From a checkpoint of a small transformer trained on Wikipedia: vocabulary 8192, 9882 steps.
MLP neurons of a small language model. Each row is named by its layer, matrix (gate and up: input weights; down: output weights) and neuron, and shows model dimensions 0-255. Each number is 500 + 25 x the weight over its row's rms, rounded and kept within 0 to 999. Numbers have three digits each. A neuron's up and down rows have the sign that makes its largest values positive.
After each neuron's rows, "fires in" lists the words (lower case) most often at its 100 highest values on Wikipedia text that the model never trained on.

L3.gate445:514488498565465514538471518527513470497466509504512529431496503499479474492483552492503565501543546532444488503527504519525509521481488521480506511523469548483486477474461512521500443483484535467473493525487457508477489486506468520490481471539478512521532480517453479497502511491495481474522486462475502519511558505480491491485511509534500487484485487465465486480531520506476465483523507544526484479504505490483522500463472517447503534505496457465546478506473483478529521473483503476480466546485477475507531520519533482484508505501505533494470526528534531513507454495496495491471491491526545489486477449522478544491526494507482510503497487503505460480497484449460479454543498535494502509539540509499492548487531494500500512475475515476475540524483472535475493507516488
L3.up445:537471502471459514489509513498530510452507534511507486501508531468454529475501542466545534510489489471494447497481520496502481496463503500478487509505517518538454557486504521499475495470499526537504507481548543475504547499532506483505474529504515493465475545481491487489498486467482468474488510520533533484505490471537506448481518494475498518506525498481525534516527579445500502493482490447501483463488484504467468457485489494511481498517484488460487496534481487480496491487494497543514501464517476529494534474505476537486525533498541495501472461484492478519499488483539480526490513483494471471491482515521538479458531536461524479498487507467471492491488516513539468496517512512456468498500484503458512461446502499546524479476474493512467496470463476492500481553438523
L3.down445:468515497540500542504471526508493489507493478494498485493495464540534514472487457488489494515538514564495485488533504514542539537481544488518524500493492522489504495519515491515463459510493523485507524495507442558480484487488482508489497480504502488525495480534479506511471534522480467543568490472540517509577498511468472552561452519503500540520510450489463531483511485503481495517484498528504501505500510525507513512505541518454471521498463521472516514508506486496495512505480470499450490530464504440498502530491521462558490485509461499499545487503496538482520473523454513503506516509503500500498480483537466510462473505519495513510507444512520498508432466477435481507478497478536496495523488481524482525537503517464541495498512497510505483552535489502497497482513513
fires in: "her", "my", "his", "him"

L4.gate286:487563511491490527502481483513457494459537501506552497499469490506504508500478451519444492475489500511495540534543508526494524509501495522517517489508550524518517484513522511536498497517549508515487514523535474540477508496522500481507500487483493514471483521505499500491520528517490518561485520479514464537460466499491472478496495505481511520502513467501542515479560481493511500527478515544466493497477517478497534519530457471527503448502540493558520475476536506558434536492553491463501495482468509512473525455541499492528536447483525478499502465511490501493495497491478514508498460528510527498477505503506499482491508484495460423486463508492485491520486511500487494532533493519485488492502532472509495490470571534463491462464489448520464517513513463513470475497506508
L4.up286:520484509503486553479460529515486547476466505484496530483469488460462514470493528535511547494474514504467506463460502490491502476496501498525510480482542498484512491525503480512505477496483470495481521471507493548532519505500522518460466531470516510469487534462556506506489522496495496512501494499495493518530501498497477493515519543443487525520503484491522499494507496488492528489439549527479530527497499460494498479500494530527507481464515499471523457499517497572491498498504549492515486472461490504488484458519511449528536474505500531539465488499423487496545506510539515491469530531500513479477485504531465487487477552528452491499496460498537508484478511461478492500466490517448539504498497458544527531525512507532498444504482477477472476520505471527492448484496459
L4.down286:491508475496503475545532488520474491540491513490458453484540513514495493513486459469519500529510498476520508522494510513523492507468467498457454489479514462539504489484508474489513511485508483498477494538467446495479496487518499472525530489522494500531493469488484521477487469531472455471524491498506502450482528499518530485524490444546502490532512550476464470508506534537479471476544479473497434464496473488537519510533514513482475537509503498470501573517513500453511471504463470549520497509540513474509465523510512504449488484516500466491530565488534492506427514503491524484499520509523488511497513520522527501490470480525489464507518519466455519514483517531504508509476515515535447516489542529488465471480479509492511558522501503494474542503485505481515521535484502
fires in: "also", "early", "later", "first", "officially", "to"

L3.gate280:529540507501518495526474480461468489474538512473562520514495489524513478508526479498498477516490520491485512489550541485459492457456483492483504487505498453494514492500525476489482515479503518513512544510502457514515503501492478473516500463476520487465460504487528530514514505505543498532485485519533494514541464485475469502550457500530479490469485452507524527474519503467501543492487526501482468464457532528490531498519510504512471457497520499508524525507510455486518473502528498485487488501515536503539500466463486582493497482507511484494460457450527502510543566510490456578532509453509462466497513522471480466483493508507490489486506478510504513505478550467530527504539490483543503474495527476494478523545467517498467526484480499506513499480494505498462531482487538
L3.up280:541539539504469558536486548482474489458501510491521514483489508526492490510469515461542463514492465545475511510465513519503506517499494504497497507490494509532531483502529518485511474519459502485539515520502511521514506455502516491548508479508462509563489493522522507487480506515474486515510496532460507492514518475469474497522464510509466495460488483482463498507506506495482487532470530509497479517473484493489497504550463482512468520497486516529515527523451463526545477486464525517530498524507506502485468448500470528490531470511478459505495456481506494486549494540508487514549540517457481501481469499453523473517481521488499491497523459522460542540465447458514486528511460462536474510484533467515452507490482491483505460466464479464491517508476528472461516455476521
L3.down280:469453456509484490484530544500512526506475517504468462475492507489508505493502480495450509476520485505521485475506479508516504487524506480486512471447483509522532512531469494539497489491501515503473503455476479492472484500510517503474515513509508518472523527521472468469491500504500512502488483443510493485456507503513518506448530536496523507553520522503545488513454478514546523486496503543514489511489481496518497474498466492502517534493564479521491452508495500496462520513542479527529492469499510477477519507501518470491489536530503513497494532501455495472481473518481504427468495482495520522533479511504523468520515499460555445488504516444520486473501485493461488484502536500450533538484468520492502454519519454491541487565479476531478506508501487539567527505478427
fires in: "also", "not", "still"

L8.gate34:483489486527507523501502474491522534477520480487557515470467491513514535489481454519481505456492536492513487512515473494505488550529515502532492535533487476493468459448496541502499466497482456498502474504497509460490491486533502487531560512462502490497488554490540508506524546505473480486514512503505527484488446488462493463507469531486485494496498501527522486497486501496496529459528498562507507483541488440547525490475514512530494466514496501521471481513490450502521481547515520500519505526498481538492515501507492503518548497525474493487469493522477510519513511476496467476500510515574506537498474550509486489538507477521474522480539528547518517461471492478522477539543479466489513461514461479514515524477509466562535497519480464503513515509481463457499465533487530
L8.up34:523505491496500527502539475451501535523471475466498451551521473520501542460510532502494484488497480477499470500482554568477475493501535472521478516473549479450498494463486495468479487481496458477492461486451549482480552494501507515534536524499527505449473490488458473479515496470486512464500506507495516491477489514510492496527547531530488478490514514519468489493493527512532470518539509537505507476482529474478522501502507522491512507486505514490490446507470462514549506516479459493503512471505483517523471496464511533483519513519494491462457488497499486435495545482479481492538530494523460473502501550563480516508493557496480567491527492511488512535493465539474499472517483476494462494482508476491499508491514516506503482498513461490511461512504461500537458492502482
L8.down34:459488483477500490473512509485462505510526497486482500525492490528473510478476524528503487514508516506494466493499507483447469466490521533464530445480540517490511534521461493502508521535517513474524554498513505461543482489551533481484511467491463503454537474449479499504484465500498507469451492519531504513534501473493510541550469474493501477524489485505505566499498509482489484458537505486479513473524531500505445531520508512511514486541513508478544494481487505523525506527465545502493501503491503523528498503487498519510511552490541503495499526501509445487446509514534526523468549527484497495550464525503526515462490555500509496477509530527480544537493493529454531516537536491526452462528536482502520482469524533514486492486511470472479466469476496489517462516504487
fires in: "of", "or", "in"

L4.gate123:514529465505532497504538460478513497493490523513496527514465443516448535502447497511488473505523520487508491542533524446474494493504516498511534549525430495490516501470503518506466506549512498486500528505442487493502503498531485501545526475526451447487501536502471524488493464525482469528482548496504533482461480516493511478525505501498478517506488528513573508516513481463531509533486512525545531494472518479494460496457493517536516484483511511468466477488487497498500454517497547502446504496529561476460508530519480538498497548506482493475513508539465486476500484495497481464519531465465506506473455511491517470482548533510490489485505498509501545519502514513487534501459499519500502485508510496491458471477514478500512493525477475536513501504507497496509455528441480
L4.up123:466535458520516508518511494464505492516475515472493538484513478519478500527519509470505468516498494468509453500555499471526513480501563493553534481494479494504487489523486502512450498480495508501449499498512535493498481471492533507505504500502481480557516542482483517501516513542498474569496521528537506494465506474499477489483511521498515435460513475528524490464511479476498478573540525479516517507486532481468489567465487479493461511472479517515523467506472473532490515480474496541517467500496549521484499495481502511486540548488523438452532534509501481528519493512479463476499508495476514492455462511471508486515477461477481502499485482513532521486455489500465502484456487507517478465529481480504468527514528484499535539496507524551508507491487490512533449493486485
L4.down123:518513514519523507479514527475478489491459448478512515498502531514498518505517504497492507481482500472507456495558458528518533482514492507487508472475543521487481506560487494503479462476521505497506456504504530513500467499456530518463473501512479516537521469493541486547507522475497495475530468533504519521511521508509482548482503490500496417491502455528510505500490485511489444504534465523483492512493515519497481572484492505457460501514467487489497465504518492511524523477497523517538511546454439507543526472503534542459514488489512468475481516430516486564498535509529521479502498531548471510485517463497440481526488488503507494498491489490548478456487483506465474473516504528504538523494472454511507499497485489503517528463476519519520472502516493532517485515508529
fires in: "on"

L3.gate416:501511516508459506532493470480499493502558515493497473498451512498481496499497487491455500477516505544497504486528485475500529469519530492501509458508549520543503471486477499476471521500495517521475475492479518477528477535484533478500490499511517532480520476500551513554499477491475481525526528485500460501490475539487470485525511500492483447521493474462535550474542516524497474489493554525503463510531494515462524478515457493523471528519519493504522509526490488520478523499521545437502502507510493491503527496524526555510471507527468530523468512520500507509531526525477523517526467502502497503502495484518412476457492480492448522490540487485493483499543518474483541510522507529467473482500548475516433483485539491446489473480520521501558492486514552458483497496494496
L3.up416:458505511510480541513499501493466512496539566476509456451495521501460505523484505508478508513501448523498511496488487521497508475512491476497521456479531552513510476499489518516493509511493468494481482482492514468534504515485517497510472501510532568523444484484484488496479483515505491479514468456473480507495491530468556496456554522546530503521477484459506472471500502510473448520531563494528452545538506532472524500480499480498464503526515469485511490515527524495503547508486474455495525521520481530504507536514503495520434497541471555491470506547491517550557501511503508488510472521502488473473490511519471503523488510491492506472523482443512458512507529501478508503482521527457490497520462533514483540474515491493484503473508505461526470498515498535502472495453504
L3.down416:494508491507508493503500506508514525496473501478503495487529510489526517521488493483498479511490460432463544508457493539538485488477447471476498555480482483476490526494500505519508508490491492467521530505520484497505488497518465548498500518522487476516452494501447529494512539510496507488528440504512526480507479531523549564479509516516503522449491523484454451494468468474516526487476498487466518499497487498475524506502501472475497476501500494499480456465536519462518483484460447570475520484541491480516485506496487501479525453496507516478526530491474514536499520517497515477469569479464529485525487483474577516563519491497529495503480529517485491514508502524475493510512523473516499501491455565459535487505468468543496539498492480489501530528489492524501462498466488
fires in: "women", "medal", "world", "king", "men"

L3.gate50:519488459513534474530473512482457470507440499537528508488525496502504445504502486477473500494480500488487467516496507459519522472515540489526517519496510551483523467491516435499496500491486520513473510479483510470488493469495487539539494484507524510505490504502468496511512504526490505487473475475542531553439476582511502457477508474495511483519472464522526482504490476469503458525548523498515520531508528456475476505481565526487493510501521550498483472543500469471497549522510489502513519514512510529457569435460471511527500439496505496514511492515509497490483535501470532507468501478466455491458465518476478492502551499503484511538481457489477487497513498517492495485495490498477500496458498449499492497524492471464510496534490521522528499493487490518514471537478494
L3.up50:509459539523527452512506478522512511508485497511465550547511493481512506489492523530505458467517535488503505471513444528547531503522495514474508532530493520493487480503482525505503493497493502457489539518562449478464496539517542460492489514505482468521483516484519506475490502447505446517506519495454533498480532468487509508518505489482513484497534501457519526456521488542529498535493484529536526515536533509495510504516522468499517500488531533506475509505509512519494468519499499537535523454539510501468460503529511482438468509495457474485530480495505515532490454461506467505465491551490532464518535485512544474470498491471516510496546492525510499506502464508496508512479478500496520484486519517460529464439521477520512477554549478538502528519488498500524481474485478
L3.down50:515525520511496470494507469493489469505434497502468535484523524455476513551513508519514511492481536476478490513477533502500493472511501526506522503475484523465500506500529438498501537507508523477490491470492536462528482455478544498514481487533463524508497492512515475490496531538499505488433486492486546531532521535533485467468496528470497435545485522490503495515510478484547496526558523529516524535501521452504446509449488538497453490497532487477484536490487444490487522518504542511520521514491494524463523459510494515464521463530468504478500483486503503515489504490495528521489494485509478479473498509459490499507486468469510496492542499526503524485495512538478496499462469479534540503517479445466512491506521496466552564496472541530489490479501509490503464540481490
fires in: "on"

L3.gate378:488445483495456480477474512520510488521481474514528533528444490545519444491518551517486494558486516517503510493523530488496499483524492462486506500494488502501532497519510502493524497493492486495476463499527483485545509461487501511520509501465496451479494477481467519530521525511489502477494493518505487497499488514559484489497530522492532459474519536501457498525494484506522463505488481516470532550521503474476553517548490445480512525495513441448476460489505500471510497486445490524496532526489438496473485528541511524493479493536542523503506503495520467561525506530510446508520501522469458498504505463500511547516484490559549488511491500486550455520493491477509512516509489435505497508513490495511488458508534534503457485458525513481512519518504482489488495482534486
L3.up378:493460549493469487482504551528499545496569467471500505478436525480521478511518466529505485498509524500512495534512500473484542528483550480478491451511478496498496490490512567492486450487522517507510466478538528502515514475526484482491518518454504495421510508485491521530542491491499500511513517510471543505482500530493460520545470501484524491517498476489484529536479522498498491521492537462560531508505504502489478520512508440532496464511511490525456456530484543518531497510463562517505498509467492462515534515513495515508473489498492481549495477543497485479526510497494502511498493482494523509519531484491504496519475490506525475506462454534533489490517497497492472484528473470538487555488490503481510529556490486508457486466511502497501466441542472495494502492507484
L3.down378:540554476528499511518511495518450502484441539509485469541525482513531517479486497492465521505513472472481520488431518527525486477520467507484529549492530529500471493510489433500523540531477485504519494522441486502490469517465526540496512488550471487523509497518494496512449485524491483496478466496531456484509468499501520526466487492504487512473494487532509503414484490509515530473513494532455482458505476480515534512481473538455497562505478501462545531467542482464480462496489472497506482490510477498450510507524497488487554485527485507480492477503504482471491501521501508517455497483476511483506466518474493515507534537454475517510510508477505492510489530524510506521503506513482513474499466446495510505461535505499489501532484513512495528554488507494455477503465505
fires in: "states", "area", "kingdom", "republic", "navy"

L3.gate18:465513533430483466527473500507477518493482514572539512519481509500530475489449535530480456491506484523481478485432505518465495453492443488537461508489467502466475496523525470451493499497497497523481479538470470535503484527488532497513521455498512452507535477478454481522516469497477508477503471505515500492477476496524451484529481496490470458477540474470453506501532481486537454457543538522518495472476533481511478472509478507517513487507487498476497497497464505516523459487519516498507522494514481478500510500488448550545518503539492562482485477475525497467523529532497512518490514450552510451486506495508538516494537510483496502515496496506525509469463507482513541481525512475502488519515511511485490501486484497502531476483475494492497499505491483500442516521485486
L3.up18:490509525481496501496512514509485485498486483469471515492469485484500470476467472507494531481509459517531519505519511512500509498465545512543522501534493511528512494519452524495486480484510447498491509522481469527501469511463504532514545510479501489507516548501483517506508517507534520548521519519481518502453471477541512496492500542505510511526510490486510508499479400519503517524534564492461500520478486486506496529517522463504520539513517526495486495484523461510467480510482533469480483456497501486521441489494512486503533523504515535438495499514508538468508544514477487482547539473435498520502474515471486473530444517496478455483489516495522545505477469498502450526491522528468492472505464517529459526504541498478549496536490507527504519465486478498529534455448506
L3.down18:473485471470477477481502489465555546504492498481489466492508471531490466541501512521497515471503527506508486454481477517502523527478475512501477486494515516498524494485518480500532514505523531477542537490503501465498508494552487436523502476534466498481485485445489492440512543517515523476449518461488542500479481522492511432501502516475488486515489552507490509528497462504505524495496460543492476531489491511511494555479517514503490508511539497474531482474463518479471488518546479519513473512505526475461522488498447489476456508475510459533501533485516451530511515486501473481542467509545468500544478493499470515538518438534500501519538495502512503484505500513482487485491543486508462522499522536528518481478569495506531538488519465485486502488509501517531502539541495
fires in: "of", "level", "century", "almost"

L7.gate108:509527503491443507503498468515509464473522524530529462468500537506508535507486475453474488461517506459513476487524479498514494508497501530502523491501460502504472509481566479490528466479546473472527451495506510506465504536513514512574516510504464476462494495480462531478527492510496483491487534502510487497513482503525460494565484465510494496482502473465468548486505493492495494495478492500465477490517501494475501528473490525483495477500487488491462481458521467512515490484547558535482493454555504507509465490485496522504504488481487507465564517497453504513471476501458450511495480506524488512469476509547493491499484507528489487514493500489489538507463532465508508561501462463523506452474526484502491452501519462493471473532469515514539494488553505470446517486470494
L7.up108:533478467449505544501444496491502561539494522511501505465522477467500471496490525499490458506521466500470496502515489509499490542472490531501489519495508469449497532466514559493485519494533505519485461460484496523535489483508462471517500509503491504540497488516483492498483473501477468489512494469492491474464521472462487518527521508510517530470446548488512508557531499499501536540508518489471528504575482519459492462464470503549506477511529475547483476523462486539456493527482495500501519479481525492502536479504440527522502462466538487480500471506459541478476507487505497453506508489497519502469475510487491499503506457456448487505509485482509512498519488507482529517527480499513502499492463521486446485535482485479476449462483523495546498515516493523496499512550477
L7.down108:464462538478507488470472514554500503475505483469465505519525470512499463539507497490500475514508450503485467501532497485499491463469490501539501506438507475548479484500552467530472519516520503508500479499482495575461485500512457507464496541546492500468489521471482501527505490496466513459509537536519529507485481496501514479548517504551514503513532530521511532515512501469503485521511489536506528507534504500487519474496518529496468547459454448468515498502518465476508486429534520523447493504516501510477524489539548524510536497468461523490533539500498488532524502498533531498539517528450489487515482456508482483485501508489495529500493511542524480463534502498502496525520484501461527459501545522489506543465520520475494509492460473516510501485499497482511490479509461
fires in: "s", "syrian"

L6.gate403:486448463513484530520506455540514502451463483499490494518501465451547475506480450511485498498477480485442492492516507552505495472480462485524514486506493515465528477512515496487528499519502461520501539475495479496492559508511508496483546488483495516488496521557515517517533458492507518517512482524537493496522462492511472476459511550423474499508486495506509500514520528508483500518513473553518489483489514476448491513488517484524521479520479503456488497537503549490542494524550478483461469507481479506520500519492510492519472522459538494474479509541491491481476556464491540468499518490486471494519473539515476488484508479544489501515534483520490509534501471487538462487515496470504530503514510517515505475530505470543523484543511469477511482537497526510488532520437447
L6.up403:478510510507491506546515481507445475486528476499476539488485543515522530523536457453479520480552500504489524473459467487466523501495536491467530513486488501458546475514509493507491524486493539486500571477484500465502479521495502449486513492499459493498526487493507515540509558514473558471489508517486502512525481502497505468508508528448483511513476534451474516472483510451450507518493470497485492489504486532448533476547509516486510516482483542500481486544502480521496490521499503492487522530481466522450516489559535461468458495530515529490515498507486539471488492454521511523460527499484505538461499496498494503466480532499481481505517524481526486474556492488482448490520493534504490538521499482514496466477481443483527495535513488517512503498478455470498509472514506
L6.down403:503486512467494511444478509529490479521460530482504510539469489489471533517519502487457517531528526465538505527533483502510470498499542501504559492454481488511503507535477496496471515509498537498488477476538451549509468544492515522527494493481532521506476503462471494500539490468510480495504517504501501455521467492538498514524530517493544468496504526485480543548480480507505471493457471493515524519503481522527525525471498502531507466477511531542475496502520456464479528473470513482483491541494499461526475514503524505505480484535459524485490521493497503544466540493495561517558489499499473523562510495478503496476506539541545507519533480546495526478513471488462512462472501493458510507506500481534507486476537519510505497506533501466506552536539504486493496452468471
fires in: "given", "named", "1", "120", "called", "appointed"

L4.gate602:539524528518488479491499505490515484493515502550489535512495519525484487531538493512507500487505511518494456494511510518457531491468519479457495516525507570508531493467488483483483471510503512522519487501517516505466497502504510491539477457533517528518525530492508528504500446498522440501559545476524508507490495525483483494494502492480491506475531486489516572504524485532476507490514475510525533517501511468464502529479486479515507539465506532474487504517462472495528486494490556503465469483499512506529510474519523476451466530535558478531491455547470498518474502511514528545454479523538514527529486468552512526502495510499474488504478481477513520538492474515475479509499432538467553475475484468495492510468513473518493488526489532547512475514546542460474480527486512
L4.up602:484508477528527495543538515470530467484481506439477488500482465495488466480473517474506460458494530504506514476477495466507497516512516496499479484529505494509487497433506521494449549491506505505511522508528511493516503474569484474507502478513495458447469484514496503495520511534472463518502493515541492475499495522532509483482453508472486532507448484509518470511477482520533520506514500533487485552455496512470516483488505552483512506484502522492493511563556526522483480534515482529495493531486488445483507513508468487447486508481485498515491526439503532441521522488510503484495547534505497473497485502456473477546501524528541519463482491484464444502516464487519494498487493485513439499541542494522520546533494488530475525484464503473493491477523500469476507490521503
L4.down602:489507490502509490491527521509493552507489520495490491493543504519502510556514478479483500458487517511485452499482513506439528486467543520483490465477481474546501507440518445546506495543525521517493487483492520495471496503479466512515510522534503481467438473501500506462475504535465488480555470473491526533485488498520491454508482499505488486518512532464490485556544495521495523488496498521542510502465499495415515484456498503475488525481487502532484481498492506484535474483497514548525506495492461503511541481490487465489503468473524517466535478494522514498462473497543520474499481511498468542499515480523542489517551511493533521450562543448517509488541478484491474530536511498457528529475535536506520507485503463521510502487500514537494521482497514488504495516519479
fires in: "but", "and", "until"

L4.gate79:490518491470502477554553485523500507507528472532523523502524489525458514489501508528498496487524504499508470487555521477526482451490490497500504505511507479530530493447535464490522518529503492455489502485531477488502526489500516527514514522539499525540492516509508505499558458478515510497472502516466488511472484511529521471505543530497536498549563516494498488576515484476477479546490532485493567501514480477508490515442539512485560493460504501523473514502477466491547477558524486502540501492494504537502484491527502500512519487485507512528482481471488504526517460466504497484468491492528476539494477502508511476479470485541439539482504484504461548484550482476501524506497507444478498533454481490463476482485494483505487498506539521487534495513526516455512494521526474
L4.up79:484493523501499500516491532489505515500545527485484479486536457498490518509477501533550524508525526520524478481531523480548495505502517482496488443452535497499493509524479489510520550472466475459501468493500493505518529480456512512560522522464559502548483484503521500496459473471531483511504470514462438515535501484512509487505504505547511486470514513491476534543513476495459493539473535472483492488513516481484474514534462462542488499482479477498482505458506496547518510541471513482529464491478490508483451485498471457537530478486505486516451505436509487500518484484526486463505474525466516509498521486491516499492477470532479486502486494503506537494552513491518523495490502462496465574466516516485503537517483529519494504511505542461506491493525534491562527494533517
L4.down79:504486513507513532463484543463495505479511528486500452501464501475530504507493496480495516515488509521497490488455525509457486514504536481492468440469543513471491497575466540515469484447446482494504466515493490515482496485505464530495465497508526467445515506502488478539498519459524502501496486493515492482555499488494479480524447461522485516479475496525471506474510458497491479476438517499501513476487549530494477467552456495523464510532496495472514445485515539528472508496490528456488462490497466491487472508455492485502471502494512520489529554513552494487502539502514511490538490495462531444531514489480500521501513524457514492491509527497502483504500522518514511499546490531513523486552538532521507542506526506493497537493469526484463485493484514530491548477480502
fires in: "august", "december", "june", "november", "july", "summer"

L4.gate75:503484500575526494440489506491526467533538512486459487483516501474524509466496518510552491506470495480502501471498511474538471526521461555491480524493503491488546516482498500520468486501506494556541517490477513529485503484490439480492449463506502520482509505460539516514518504525530486514477532480529513494517482524496491487525499472540471519496457514507526547495510518473523532441521510483495497485506490477529484505479525496491532493470467475486488466519490537492507502481512512560510555483507493451511483526468497477472487515526456505502510459491492489462506505510511498514507473585466486433469483528529481465513544502488463500488467500528473523500533505544519469485460482498459476451497511496482530493492463498505480509524463504504513503486479479475483458522504517
L4.up75:479442490518494508510485518423532502520502543479519492529527529487503479490507507494497491504481509475517498492472501464534501509478503509532547500512524519516474506486513519525489523481500526501501504512472519485530514488476475443508526543464477505510449503513483572504503515487509519506528488529499460528455495478446527564448490565484557538507485496499474504486555496471511555480488531519502529521489499493472502469506493447517463527491507531591488487551527527470494480514499477473514539496478477520486541491505467483531527517484475489489485498492514520479515508537490477530498512461495513464484531507494511505494499501467515519475464495523485484529509498523515476523507515519558505486497518496456500492461477537472518522506504498521533528532499513527485507456535512
L4.down75:509507497515457514532503490533464506488525469524529480490494470541467512529474464493518504460558527525488485509496470516465521507501508491497497498531526472481512471489494496464513513512507517459489492485498477519506462510485517527496545514541533475508483473494508498472488503487476445487504494520480482519553495504557485465539524469471481467486524508503497472492512470560474501532504480493508471510495479510476470513486489548472473513465522484485500490460508492512524536463480502523512485501480485482493478513504513595506455483466575478489487511514500481532476490446497508463500493482495484543531499442516504503485453539538516476500549491507552504519500529504495518463491465512505482521513453484542448498507501493558527507463510508489497455527526473479539510499491495
fires in: "and", "jain", "benin", "colin"

L3.gate249:507503461489512506507549490492547477506495443481499532518504500526523513511513519485465479454499493488482495537478488498481498492501522496522526503505508509548523508465517451517486502557498557494508486512493524545450507510514508529483569484527498465498463503520503526530486498516520493536490503543486499511512468534514585493491489486461527562513468519477478485470506483521499513532501469485459493488511467530434499516478481492486523477462477514491503468492508497530511434509511526512535511498499493520544531479513431512504526532492494488462512471503482541514526476477499470521470518511512499537520494490505527521501469502511494490495477489513506499457536479451475492562488492516541456529473500474510477473452527486481500462483478464503537519523531478515515490513491537
L3.up249:443519504501479519475509508469555482498469460474472502480499496499508534537536551469520507493501451494471513525480497518478502496471517485502496464473526519529503487516479482500465520507480518496485489532479517509503538511477503500476524492492539478557494452487522487511455511492520496568478484544474462528504461461502530498473458536486530499486501526486496476527516472491502508494478491508447463520527499506453488509495473493436482475471493461505523515513518458527458464528446494465553505513484489497530489511545447485494528509491466449514499491501519519558506497523527462515490507477513497486512537525509539487488472498495505476484478514485529523453486498496520456489470469484547434520485493481536520522470504528501489491471483491460508509522459480527522502510501494
L3.down249:506510513538515502521465525502478494526475517534482471478496465457521489502503500507511496520513509509518502459535523513518456543514457502487482515486477486435484478508466531484467469466459463517497529471478498461572519498494456488469434519467526476537522514517521501472506522468483537504523526448515537479508483448521421509508460487520495473507511525509515497514485464469503460482457481534502542519484496483524497476536506556489485503523541513516470524534534494491431529509461508491494498523499520474502461519507540471496491474510485455502508514517532495506455507515500521499503485512477489462493498523485506470514510521515481477482480507494519505523488499509520501458518513493453493492514500530475535515535512496512507533532549544490483479492469524512480550477507487
fires in: "may", "games", "june"

L7.gate489:506468499524498489507501449516483489520469484513482489495486497506456511500535480502491486476529521504508479512461519501516486495481482486537526504508535487488475491458446558475552452485483529499472508535511489490463509497473539481498514497481512465511469513514487497489480550479495467522513509508475499504509486519575515465495529492479460529498497486489517506512512510507516578438469509571482495498521496473477456542491487506503529489570550468509524548495471508463533531490471512497498522517497566504506520487504506537498468507494473482503547505486458506489501509452511516488504488540473478527487461494518499538496505499517499513525495481491553536470509512483451518489553475515512533508469493513486489534557491496472509484514496510520528522495482464496546465488532487
L7.up489:522510508500461461511478493509535512471522483477515476485516510484524474473518515543513508479522502487500521489504528490458474526493512516494463518517503466495485477528524486453527523467484458517480519511472500539534505527530468506500492469517441524503519470553503509537544471508509486463501447467517491496488483527497487502546509493510460501477489500502485523481530523492498540440485474476524445493573518537531514480502525481483475496543483534469472483509481475498435512523528455491494475480562496499511509537486511487514477526518553536460498488495471481474487530507478519513504505497513522473452508498528496527491522530508462523489457497494464508495520509484495488488518510437478464470523436503480504495467476517515528482482517534506511471515473561476475488492522492
L7.down489:449489501540527523489542484491450500534515488530511523496471489471472521482513465494485505488513522510520472528551482491487489468513519523531521487499499512490472487460511470500553490499506511497490513488504490517501493517500522503471480488514457476519480493510480544512487511485521460536476514507479471482530484543436472505456513495501495475525493520489550477498513499482455539496473486500540516494465465462523489493490467488515459500454519505551485494501497526530512529493447530539480494485485553455495501508504532532526522465507490506485547455497453513497461511474530517468502509490469499543529472508523496516471521475503516506443503536475516504457468458546457511497536499482465549537523536469491495510523493519513495531538509473462531532529494451521528505517517473
fires in: "two", "three", "4", "3", "four", "five"

L4.gate176:486479487524499507472505501518516479517458488493519572477495496520490485568488481492473498505449531494483515457528525497478511488570502485519462510480511468474464514486470493509490482523538501533487487509487526478505475527500515513502525536493518454492479510506462506509550517556465528499521467526509517544476523446498498465455472524504464542498523506512530463521497494478532452518477518490523538492537506497505536483460548501497450489489522518490502553462497497529469489538514510523506513510529489481529588518502507544546504464482491483510518484502545476483465498493519469498491503493451508483521510468478504518471512459484486497451504470483519472515511476517500512508526476551495532518521515494466526553481501522481513496498491519537473504521494523495504510519477508
L4.up176:516505520499466500505468447554496500503483492505528503523524477461484472469468499514472508482502498488533490494546479485503475504508499501522566521503504480460543534479504478537522457507456521514476536523487437467507480466500519510504496515505514535512452546503525510468509526533520499503475518469510541522490481511508534530501480532479463495494485493487463480476500507491531508509473537542492518488503504465524461481521506461465502499525489477513494507466524411493516505456495482518494499490521509514466492496546510501492497474508539514508488465516492518516496499499462500493549457495468493485500473522559483507511494498509470511501516553481482532507480536458479511524504488479489533482463500479488496492535537499530508448523512571503514482474530502422480465459525478
L4.down176:507481500491517491524501531480488468469489519485474505456527482483477528536519518510505491527490515522474533518505518505482501491503503499512497480474503491479480476500507514434528519541539498484550517517497543533493533532435487492461521467498487484475538448518476493545516484519504522494503480536510463488492540493505473517473468476517532489553492468490500539488488506533486547509573460485496513500494496532506514509495464520540490442461528548496477503518493520527482466516529506479531478528479525527528484453419522510506505514450477478493524520472512520506528529469574523515495531509502508499487500464488496474469479502526537476496475516546508477508527491523487501494500528531501507505483522512525509516488475505473494559518488465558471514539498492514497509513474530
fires in: "on", "released"